config = dict(
    num_hidden_layers=19,
    hidden_size=512,
    num_attention_heads=8,
    num_key_value_heads=8,
    head_dim=64,
    attn_scale=0.171,
    bias='none',
    tie_word_embeddings=False,
    init='normal',
    init_std_qkv=0.0239,
    learning_rate=0.00977,
    lr_mult_qkv=0.5,
    lr_head=0.00562,
    batch_tokens=65536,
    max_seq_len=512,
)
MLP neurons of a small language model. Each row is named by its layer, matrix (up: input weights) and neuron, and shows model dimensions 368-495. Each number is 500 + 50 x the weight over its row's rms, rounded and kept within 0 to 999. Numbers have three digits each.
After each neuron's rows, "fires on" lists the tokens most often at its 100 highest values on Wikipedia text that the model never trained on; "fires after" lists the tokens most often just before its 100 highest values on Wikipedia text that the model never trained on.

L7.up976:494547526570483458515517503488514503432494537457467545438627485440532556414499555502494502483590527526482556546428391524518526544572472551506588541460482514513544381493500541456480502595466501492544484435487544574513598468493498521599513547505423542463522535469481469532513479402662504411515436415545504460555536544430429390478548479609481449541465520531492637470423530417506533464622
fires on: "s", "'", " one"
fires after: "'", "Le", "s"

L7.up458:514470494525568481600531586470515522451462448460469410463498554446467492459497527498573533457561559587573566602428536573521449412455543501498485533501542528548447463482491468489573528492567532432579515458539479532562472495415535547459473487521533435562555501595499451500527484471579539481361444481437438460542543584535603540548539440525470483481463443505479534430485533464423483580457
fires on: ".", "/", "V", "G"
fires after: " C", " B", " N", " U", " R", " S"

L7.up989:545517476490500484450543461528522499461499521556512538564500522433466588572534461503430509520471424507465632532473539380383474555522529489536534539482558388533399553481419465421565493471415491507516451496547544482466505469511482507558436495437513411449507572493432456436555489424392390492514474463543544557500550549390486585455472559435469464454415534401460548546472527516568516430407
fires on: "\n"
fires after: ".", ".\"", "\n"

L11.up1300:540529447511509503463455595529512500468427400417470501453488595474514509436485543490431421455523469589452496497574469464490448447556460513451550537527450559453546449575523486499519620520461554485569557464539537477508513523444477519423472402419443598495472488521490511489536529507527482465412484564534514484541639486431420445508469499479464465519528544494498514548465552565478538423398
fires on: " was", " with", " is", " under", " has"
fires after: ",", " it", " It", "It", " is"

L7.up1133:511554512499481482460402412398496479515532495461450509552544480496469528524429547568521496552415512506493554571490515550504437521514509434508506466462522515487529513601513461476479552419560552524479485472555517530412420449517505506464533435463570551497476443498521511539493537507458497446605525466418526463475482475544608513514455562439470588443612478522643558439500517370495449526420
fires on: " in", "in", "ul", " at", " on", " m"
fires after: " (", " ", " is", "-", " was", " \""

L7.up66:539592549571476443531461376504553477499445561541424524486552503519519467559476491464555512436447517464525557594454400514507550562437450513377591476507471565498519494515574575512491502519474499491522541531476508483475443553461525484543557503525515488551480437414559568517405415557507470429410574439490480478494478549527445508515553559581480576498525460471481559542556468507501466533545
fires on: "'", " |", " United", " Box", " for", "val"
fires after: " |", ",", " Men", "Women", " Girls"

L7.up956:574519429437445481537460568485555501491463564474447442525523545542490571481505494548571580634461466550506508496546437444407475539463535576487510468503437452522434502445401385557495537542509491588517511497568511507480428515459611478430534473561543494458585491451442501513510409517434420464470558571502498500548512537545489634538499584585554511536496557449459501571517536449587459508486
fires on: " which", " who"
fires after: ",", "),"

L11.up417:607560521474442502544479510555493535521507530544536500484519460521533527561478572546521462450458496527519555437457541470512500495632597479537497553538430536471548477439448524550547555585468515404609456456462426495519435518541539423479530575560481529532580492497381438511446484495612460567500545528548503506497507530591551400564495521445475398490526528498421492415485550500525479443532
fires on: "\n", "==", "==="
fires after: " ="

L7.up122:493459493480400595495496473492551427567538609426474448482523540647514523401515499404494518473487519558393479451497485495513450534447417458570496510508505501511548557574519600502483552481458474412517542551526547468507540426458475565548425442502508480588541613501451470429508481461542520511490451525469536516529601515516461430467493458456524471472510423489558467544448509564485516498490
fires on: "\n", " Total", " \""
fires after: "==", " |", "===", " ===", " ==", " that"

L7.up1188:489462382560448469479458485504556455457608499441600553482592494501514477327496498512440430431466561526541527491455518486593379458571506435534503476443556497526433499432454550563525434519466475529551424530490446620489492481557483580543456473482521585415539427402528587521532468532460495469504533478523413486378481594569422479466445438531419481559510555472462493525552491527522473578523
fires on: "'", "s", " to", "m", "is"
fires after: "'", " had", " it", " It", "It", " have"

L7.up884:502551587507562468568394569429471482579454468508533508511535455575514556540433577648590444472497507510492515560585466425433479458507508494525440389441552471483442529507507435587518458484521470502562496503547579458440578507451495500591539465523545539545545449497492553527498460566555554494518415483512613486457570549465492495404405462480433525427548477449514590499498570581566448561530
fires on: " and", ".", ":", ","
fires after: ",", " 5"

L7.up1136:559603467532518487567480386462497500401400494441408474500497575494443488479548527566543421477458574340582549490529456474651512516414517545500476530482460475533457470491541449467475475521621517351572559469538583454456465448504539577511436599542475492515427433610537488487555504503497477469564565464463485532547496571496503533554483515529444465546506457448542487492511442489463474510497
fires on: " States", " American", ".", " Kingdom", "fr", "hr"
fires after: " United", "S", " an", " A", " ["

L7.up583:561626515417569539401504480610543509456512503524473411568470521463541554440473543487491559475469614544536457571401543505546523515501391434462484405443416524501468503522547592511499587361553547549519530522507466448480438584459556424533413516456521481527501521452585460559467446457486494559569584433476490519457535489472498587500587499547458477456511530478511550534542588446507494550617
fires on: " ", " in", " on", " as", " yet", " given"
fires after: " was", " is", " were", " not", " are", " go"

L7.up1408:470519472532500461500487518539470594451482426463549501553537519483540567492559540484521484504543506512584641462546432519543465481494460459428611563475426523545553468482495522478499546510484478492488580492419437508507454417442529497440488481518510466576532531542549503562504466516504519386540526534606491395492550571551491408491388546469458638494454511521552535481525554460527532437470
fires on: "S", " 10", "ing", " 6", " 7"
fires after: "|", "\n", " (", "-", " \""

L11.up1482:403508454488537471590469467446545417370439517474479473501488490505532453517493465489497518426465542498474463482407443468427529547424464476519550413519556517465492491545485480509477618423470538416539517496474496542505468355455547491609445580474443472504557533544491619432479498492551489432423545520493483452494578492508559448473449485530559526519417595503471534503513440455601475435472
fires on: "|", " |", "'", " Score"
fires after: "\n", " 0", " |", " Goals", " men"

L7.up502:414418525565403451467504534549655449387462515505474503529550592503493596521450489468627533420458523550477454511599482497455462547605438421449549560531420540410523574454494439512460483560467527493481475427527500533514457475440434487578498523451587531455412464391546556595492496530523523487574522508513548566519454474510526510501535451473412489509478499488567514561430532462517531472556
fires on: "s"
fires after: "'"

L11.up274:554466528442498568512448505518522485524513402538494460495422488437462463544597568496647566394442387462554573455555481540421485447470549484499514516423499514467482509463510496482549490477497560377494514476580585523573533571482469524438530393417507621407560506454505433500481513517473558510489623472637462478450500523573513580553522460393549506526492541467487494524542430496451527526452
fires on: " |"
fires after: " 0", " 1", " 2", " 7"

L11.up185:554451535467436541491463596500454492549436489407524457466516492558507545454484488506504479502568504573544575494504392505529542481391497485460496553583436457503460444473554469453508524541488529547535601397523566531439493480470592495483594514523478496521385570493434493459533604556553479548478447504512499433510570455585539519446579582421563438500508461511539547479562362442565517518497
fires on: " first", " player", " original"
fires after: " the", "The", " The"

L7.up614:581502482525464565450529503516470466505503427445544520441550524516474521469493472410456568500534475397509484550523463531546430441490564553529504470475463478544487514474530517474536450519450505558544422535431483593561467487489506469446581476420481507460444580414360591533467383608538454491562487474506494444474485606467441514506560477477551484529524410541425539439550425509427443457484
fires on: "\n", " (", " ", "-"
fires after: ".", "\n", ":"

L7.up1533:511502510541447453565513477565506510509575536470492502550445463405510544537463497460418473549539540434511470471619511528544468417497510424572437420473490475543470492567454483537479535510619498543583519527462518489524465527570465532580442436509510568505504525540474437486552406420461430514534560519529434507447522525525578529481481481443495489530485454502466503598534514585535404525499
fires on: " |"
fires after: " "

L7.up962:575463632474568441531465526527540581486494448477546502516496547482409539499476483480533487495482477520524429481502462550520490449536514504436476523467421416576468457537533469469339429505582521570566563517521370519455542407496483457449469495462428494438456475490522547527495442531601519503532551467488483359476487557511535589442495603466450568463417470495473456433471429511458423455496
fires on: "===", "---|---|---|---|", "====", " Rank"
fires after: "\n", "|"

L11.up1479:627533475517543428453531483583463444535570559543521515500579553509489536501534498455503496547483513604453546513458585501546585529506519488493524564494557528513538572486528485564510452458509537551596517641518526528333551567418577463469440496514458584479460582549467415516496426431500455539559470501490520485462501421507518546434521512601442463558489539501392580524489587442396571432516
fires on: " a", " the", " of", " an", " one", " as"
fires after: " as", " was", " of", " one", " the", " are"

L11.up271:485518507539459536524500507559506488518546554531467477461518529558462567498409519370568502441475500459424518543504491570453523537576519614494539544472561560484507492501514502546461499557411514516539562555470478469534433516455553553498536522527419543469557542502420397498477431419597564442526450506585529358527530559480428503542525445498462538496550550542484538498491432460512570394574
fires on: "\n", "==", "===", " =="
fires after: " =", " career"

L2.up1228:423422475455502442505474481378403489484521558562381462479490496421509481539446572467520414491454523429525509531501581445522538553554506499501478559570550523507456530534521496546494528522541638479506511510449455526557560407497507589453548519585485555522493532509505561549474495527559480487584536401479413488551525464509491510516465522502457519478429475560466456511581461460460408481557
fires on: "---|---|---|---|", "|---|---|", "|---|---|---|"
fires after: "\n", "|", "|---|---|", "---|---|---|---|", "|---|", "|---|---|---|"

L7.up273:464464477531433491482550529535462436609564505574507416440573493525488398502412533547632561555518498353524491501450463463553500487481500521521558482496619483585544531418465619467464419505415573514585485490461564593415474519542448488593502497443485513549491449509477496451527439644488513485469497492518407499464472524542489461403462375551471591501470508534533507461586479592422602522499
fires on: "-", " back"
fires after: "\n"

L11.up384:536614460525462442614528511498560576529577506522542482357517501621502427499524540512466511499459444564459453574546529487463529472465390494525454455513533452402451544491481515481513423460499508406544494461509504550478561513485506523442529430478497445434472599586547474559538537430468516499576442506513550493497574504484456456580469442546492517523559399488467516571541590505430539438457
fires on: "\n", "A", " kg"
fires after: " |", "-", "'"

L11.up1485:517482426456461459557560475557511527478538467458574508545506536527468572511503541500396417514399491530545487562479509518533520536503426563597527517471463527514481540563565516518495467481582529387564504601518561442488541511480496480487483519426497492487490581564539496515500438468544518512500580377495525547453479551552639525547502462501457445545468563463456562551521563508455545555543
fires on: " a", " |", " an", " as", " part"
fires after: " as", " ", " As"

L7.up578:473544522639510449494494512515561464487538468479510465420434552444562623532443437402459539496479478544536494488519494485487452590437492397506510425500527410477511563424474589530506588542506518488512482504569521548512434404461488506546513516467413478406542471541476546605461430523545459411624532471468509451563453460555498477496546514398457515556537485538426564562471528462462446451524
fires on: " |", "s", "ed"
fires after: " ", " 3", " and", " 6", " 12"

L7.up487:447444512517444559492621583494491494438558559477526466500418532404557502446475478484494455442462460549449512511585577491533439463553495481429460488446468542443521476419414469574543520480449467515557532451584515485460461423527541485471438527389446496516506523447466584525448444552566562557494448428432519549581585522588500523432432536520500551611437578498476484387595537545442468505527
fires on: " in", " to", " at", " of", " from", " his"
fires after: " and", ",", " or", " as", " than"

L7.up1027:556614614435541577605554483520525564474522492505641506586447491606571572536535514623402509488461446546511497471459502494423423558445474488562524479542516480492476604400542517538514529510543503602534504420495446498508402460432533505555424423439419574495488545526530482490505526468538467547427530482492586501500503529583467455544549500460511625582462484472464574590549548553544416537411
fires on: " \"", "\n", ",", " he", " \"["
fires after: ":", " that", ",", "\n", " said", ");"

L11.up1449:552477625486522631505402552557500444488572479402485521561454486532533497526558481460536477478485450471590493543503451499459525459463457554573531492505491486529470514560556554466419509514466474526574580460530424563478415536376484536513500393409490509520482509526540483433436476515561476488445502534519454444513513506399559467454508479636473478485445552485509458485494505554470527520477
fires on: " |", " 1", " 2", " ", " a"
fires after: " |", " —", " to"

L7.up709:513570483554528512495515462513485434546467365476515539538495529507558579548489583503589477491479573542508499487502512496444514449490483452470464548550487505610552439486498493416492502526531450475575537563532440472470490427404431516540492483523480514500454436468488598469539553507474391465570456509638442515441435616506503491523478546435504538537453639559509470517515453537531499394563
fires on: "in", "per", "en", "e"
fires after: " (", "-", " \"", " ", " (2009–"

L11.up1148:492412557517527552509533418505609510438515460533520487505461494453523541475544539538530474566424336473396494502560450444497444526455530537530526494539487520481461577523412427576545491486515584499550542518507478441497441468590559483409555460519500498486537558476476558472485554403611457519537544470508541405432390549495609537560496542596526508511516533430486513528474395490408509497431
fires on: " a", " an", " the", " also"
fires after: ",", " is", "),", "\","

L7.up159:446503448596529380445404414440517535483528508503494484565517494527586480520469405516516492524512429454515514592533496453427499507498611528510448531490423455456439504483397496524470461458497532599542552399511473548512520497452546448627477507507531515522453457410485510503449549526516478529495509497506511543475489599502566501583440546494522552468491507496484504431495506480431478580494
fires on: " as", " ", "\"", "\n", " also"
fires after: ","

L7.up1106:502429465498435505524519510474554480477614471508456491589464450547374445501464529507517419527459534464567515438492616489504501569470501491572529537532497445569524494463516531478552500502504532485430549471464511581487619489495434440544523473438525525477473559530535478441458505442626468636508526471528490486490586537481547498475498482472461363482535498375464530419477518528531532461547
fires on: "\n", "in", "g", " ==", "==", " as"
fires after: " =", "==", " =="

L7.up333:415501402475478516459491496547432443504523445358480503555402472408526492417492495469573435498513568485479500447499505531565460535491454435459517500530483433497487486573484492515541465403540471439551413555607535525514412456479477462509441491558466548645508548503523535563508459547465483524436498446615481544561532526487609483482478521486501440499561471513446506532460530601495459518500
fires on: " |", ";"
fires after: " ", " Candidate", " %"

L7.up117:479483569486558474464513461530508538601594501497469470509376537485481576541512439466497496372483444474530483490370509539457426496442553492500471487484575497567503517572471529516512506492500407402550571508545509519488552509470416566499520482416539480509510507470519483449481533549492467453478489529505383525494595540455552402438511467479513517527467486413507566480463509419425565542426
fires on: "th", "st", "nd", "–25"
fires after: " 1", " 2", " 4", " 5"

L7.up185:500499427527517530510436604502493469386454531464418538604553523576565477426493457536548469514470488484452522555551527454420470506493552510521453510430513515520585557508491524525553493572461522438436442315521491529486468486524497505520498474519619488483446473546458527467429513519560533604463468510510514375545484516549523494584441571534472478603548542425437655555498512506585543486528
fires on: " a", " later", " not", " result", " some"
fires after: ",", "),"

L11.up1489:507446551505478447591493540571425465603470478417608536568533554511487476527538468500489376430544572540515488538512516498364521535514449517561472418568597558488500623563479438589525525459466469443529458607463554465518473512512475413488499519485432482504559536498548487481489554506565505560469507498582350432557513562563583575602507498527481533532509524419473535522448577571442457508454
fires on: "\n", " (", "==", "D"
fires after: " =", " (", "s", " career"

L7.up662:541476476524536385498455440437487482529431501511471516510509528534471449499470570490492486524521546487576466478453473433486442493588512527521555487482493543429515533512429470462499441420566516594452515456451508472548574517474459502530569538465512618505519463440470481362535436575446481453460567559499547498459465470517530590523521483498509523447546523515600566558456465438472509520585
fires on: " and", " since", " so", " as", " Texas"
fires after: ","

L7.up838:520474471498505446532507560532509546532529499381470530513540554484447575561614561507598522466443494469478651550479546493560536488507472505529537473466353510561504468533474550430461489650503516422530613524535487413422459412421480534528496476482535464457417611535506443503587582474467432550579525505591454526514540476437548418534423494445488478366446589443450472487558487555516504389473
fires on: "---|---|---|---|", " 4", "h", "mb", " wickets"
fires after: "|", "|---|", "tro", " De", "-"

L7.up290:397553519477506490459473491521454487511531514537574494458568591474510508476494537575508486526515437490545546474491482443588481552512469507552510392465479458462425451513538439522543574459550610506478444527445433452534494624494506563459572478554387479553471430545492568503511470486558421457515528484536442543531621436574510566558522375553553506413520477485585489494531598453526532458493
fires on: "-"
fires after: " al", " co", " re", " semi", " then"

L7.up507:544391526502464519484566514466464469526561435483482552551511509434405530538515546548515520533435568509455564546534450535449517505461444469504506342591508515514537485496458556443447452466494534516547521475505368495498434435493573530553490428438444510472434525419552458498533404475627433453562534551476477493615504506412444487530551458466456470497470500505427504384539549499479564456533
fires on: "D", "B", "K", "G", "W", "T"
fires after: "\n", " \"", "-", "==", " ("

L2.up488:505505418396330542563586459452459552447458406457571463519593508510499506522590542561526623535453520446498647460471530400556460494471525462460492479454553460570469503537474449611445475501535453500542500454474496507531490439451504519482480505474503435462552464506467495532511431560474518574471512562542468482443464438536495506446521425533545489505471486479455563536456409516538509526459
fires on: " born", "born", " married", " SWE", "Mad"
fires after: " was", " (", "-", ";", ","

L7.up118:502563606518405478535481443565551538432494566458580545510612507562435495577439497504510499538585454445514541516447459493473496464586547543517539431620529415583520504440501508530477675595498529449490535464473544474469472465434507404535552509485444599540455495523553454452552550428539431491496477411511578481496562579469459515519509536512444417536494538409453494456516472440511419497533
fires on: " the", " many", " no", " Some", " this", " an"
fires after: ",", ".", ";", "\n", " that", " The"

L7.up221:449529477508431502473516562525426475518547491496577552488501431416566535529521480452442430569472635515504466530505412578545497475501497495550404503481498464477520559489490522473550510499512477478545488505466494444530438452501535498541579529484639534467477550486449445547481488561501472444554575454452465483418590509540522434549435436516466440461476460553516449439532532547545427434470
fires on: "n", "d", "k", "g", "m", " y"
fires after: ".", " (", "-", " \"", " K", " '"

L2.up796:510449490519461516462481419452521444521544520534460481536481530439515508569466522493535531475514535470543490540533496442496501503453544388508398516523516471491527483409454542544537542618527509432559470518500499498519543400447589539462596462536570546407454511536438608496424426517547483532536520353514476444516457535475551573437510486425487492512558466511483421461552403417520479508502
fires on: "---|---|---|---|", "|---|---|---|", "|---|---|"
fires after: "\n", "---|---|---|---|", "|", "|---|---|", "|---|", "|---|---|---|"

L11.up275:545380473472418481460482454508466421537469472478535418555419559529518513485545503503437520538430492431535515502540502508446462488485546524527478542481463450459413426494483484518466510493504527446468445485495475445465542528458486541506510496405485510535438515536440414518539426473540553604548498402474491464534491492528602536437410570512572407548458494447519527524526521520530467462517
fires on: " a", " Japanese", " American", " an", " British", " -"
fires after: ",", "),", " a", " an", " "

L7.up1339:487495436547501579516549493455521475514525514418544485561525579488575527475533436435496508494502570500472517560463497457481479503496546510531426419488493388464461545486576462469512541537557451416466511452475553481459509506496536483471568431585582573515444448449575553544535477488434414432460510482476587496522543549442431512521537473459482432456444498449577518570477605484557557516501
fires on: " in", " for", " See", " however", " also", " together"
fires after: ",", "."

L11.up824:461440522523582481475503449538465423467536582524485527477429477495588427533488506497532549522471430463491387523557413451476416578443545442425425513520475480472457571523424484488527489488509416560455504381453552501546554526500511501550528414495436528474480607451392481442458460563570498478518456551497488530518529524393509577442504595531457486515476561493488522451482584525547541490496
fires on: " the", "\n", "|", " 0"
fires after: ",", " |", "\n", ";"

L7.up1064:502459495440447593457512539442543486512570479538566495504510508572558480482464492565492563556499498536464480521556506540560567498522536454462441500503521581490450386497551406549486517504450441448503517507517416518629484478577604565540539498414444401461422477509463537497512428499662472491551564455488484458450501593538546521550565574515513519517513457538530499473612506462485506514533
fires on: "===", "====", " are", " "
fires after: "\n", "==", " (", "===", " which"

L11.up850:486482452489522468539489438509488483363484503390482487385451511516581448515524570618482495584424483464568519532438457470483453452438470438537458538520512523431514467488535494547570503469528564472469516393481532458516520493536507438546430569457620598488571574391426583491490509571572494660560465506366447544553457528431557443528453479516419514439478491491524528513545487474489509475504
fires on: "\n", "-", " of"
fires after: "\n", "-"

L7.up1279:441572531593545550497582471441508495559526526544467549450488404500515522564573509561489482495483517546519600536507520401450415529516546471499502472559449494485494482450534528529487535579401475521631457509525514415540464515514553461516467477465577450495499542508483587493453453535533562541445445490491510500500486517541431621470456591443540585516535637466496531527553500544504476418523
fires on: " and", " while"
fires after: ",", "),", "\","

L7.up544:482470423423627458571426474472395515502553444414487420515491464479490501494549519507522437519530466462470421585480355488523517523492620432581420497534493448495487538523412472415549485573459452577557437436531540431574480520515504492429444509459402459474479581384430521521547550535526487632500435508524454473498534571451538626547524473397514519492453437458498456471526495509542478491487
fires on: " with", "\n", " means", " result"
fires after: ",", "\n"

L7.up278:509612449637530522537401435432552420460546496491503555438487498531559502533445482526473502483535556552444496479507590515474561494499495378428473524508473427498595499484551552486562442451540492494492504468521457532539478448582527508550576593465549523555547548522342480484494471443478547483506532480539451515485513536493471481466392585554460425500470428471568499378489552495439579470527
fires on: "\n", "'", "=", "\"", " |"
fires after: "\n", " "

L7.up374:502521423453461561482484436527507515549533602485476457488484454494466500504601477523445515548472499477572454649568560420393466625515528559465462505571593422485453557504408455465528487507525488489546586490527498548440492491566558421594470469505486493466434547495441505465560531438527455611514499403485501438512468549498423566475527505545573577403508607536539587456477479528614544528501
fires on: " while", ";", " so", " although", "and", " though"
fires after: ",", " (", "—"

L7.up1043:440494496342414531518556498503525435498587418468531524525628485459522543538496439499615476527535517449477573571473519567535524500560570542510528458539413418525504426550531443425363380512462406536551575467540506454525581500362415509489531488533463494539551574520469471438452474483493379497478467448521525467503431513475451518487516571576424505451431568496535563502531559573518543480495
fires on: " 1", " 2", " 2002"
fires after: "|"

L7.up627:502481555446434457487449446507490567512493568544481507580465544505595506465509546479491470498561457462510548493504472490481523524439517531496427557591457569527504500460435502392543466445461519480589463481532561504484402571456455526431474532524521491443494487570484439536472604399541515508505417525386473538561473486580509466474545489582492522480485429447534518535490475430500461437539
fires on: " States", " Royal", " United", " Roman", " Inter"
fires after: " the", " United", " A", " The"

L7.up1052:462467497512532537406502488531484364443491435455509568486533548532499520579525475453463522574516588442546541546516484615466505439599569539500516396482498499435499661485450472476471536481543565526459589530537534481536475486626543448513438530435572518493495464590579416554505531614544392565607490487536499466555485499558520598473510395439440521507545528452493539492526515533462443525549
fires on: " On", "in", "on", "On", "O", "ex"
fires after: " (", ".", " \"", "\n", " "

L7.up1145:427522469506589505458472462500555511490524513603508477498460596589451523671438456589503464553628484568450433545419470458480512476530490504534529503481539507489525521492506480468503553482450582602587474575526466505483544558481567473457401491393561437430508598428489513487448539533513458478571431455564488538548499526472503529504535472566531531560544429433474517514538512568505523428554
fires on: " A", " An", " named", "A", " Best"
fires after: ".", " was", "\n", " |"

L7.up1436:486524501558468536442453499449497581551423469530624506534482463482548515580573460538422597549523458595538485530446502526559480456454552491420449560569585500510468525509481518463594524516511551535542484550571499531565441439645453492492516490511493564526481451442468514470422412540527471555557474434473468516464544552543551413495516559509542595521579483569479489467470507489450533630363
fires on: " |", "n", " –"
fires after: " 2", " 1", " (", " 4", " 3", " '"

L11.up836:594536488473522449504502467553498524476539379517634498527475525560445538560625565408517547585567459392482544581502456542496478516515528490509450489551572525470467518546433538517476403474547507449523541557573448491518476475592495473444557517585484535515478533467491546482521510552481473449508596583570550496491431496445520514543528496519516531569447433504505546513484489462431537541488
fires on: " born", " well", " after", "born", "-", " later"
fires after: " was", " year", " as", " years", " ("

L7.up369:489434460586541513490440519466484525536590436505484468515529560543515502493453424499462473488535463501592487505462529522459415440512633501495582453470481416441458437492457385518513606462523544549495412546519459566442528399580524485530466520418652533503525471458486571430508454540511624531526498496446444459575505489628531470616538452460561555593481483401531477490427512514512497535500
fires on: " to", " in", " on", " at", " for", " To"
fires after: ",", " |", ".", ";", " and"

L11.up698:521460451420483555576501525567509571521493506462442501543549572527377511528419519518559525536447568506517528521475533493507540517496560580469533433458544451515492618524515461438547648510460469586517433524413586434511466492404524443479488434532410485486576584536521471568445415519578584488519446437495499470517538529423530538555509497556535544568569573539428522475521518536491521504502
fires on: "\n", "==", "===", " =="
fires after: " =", " career"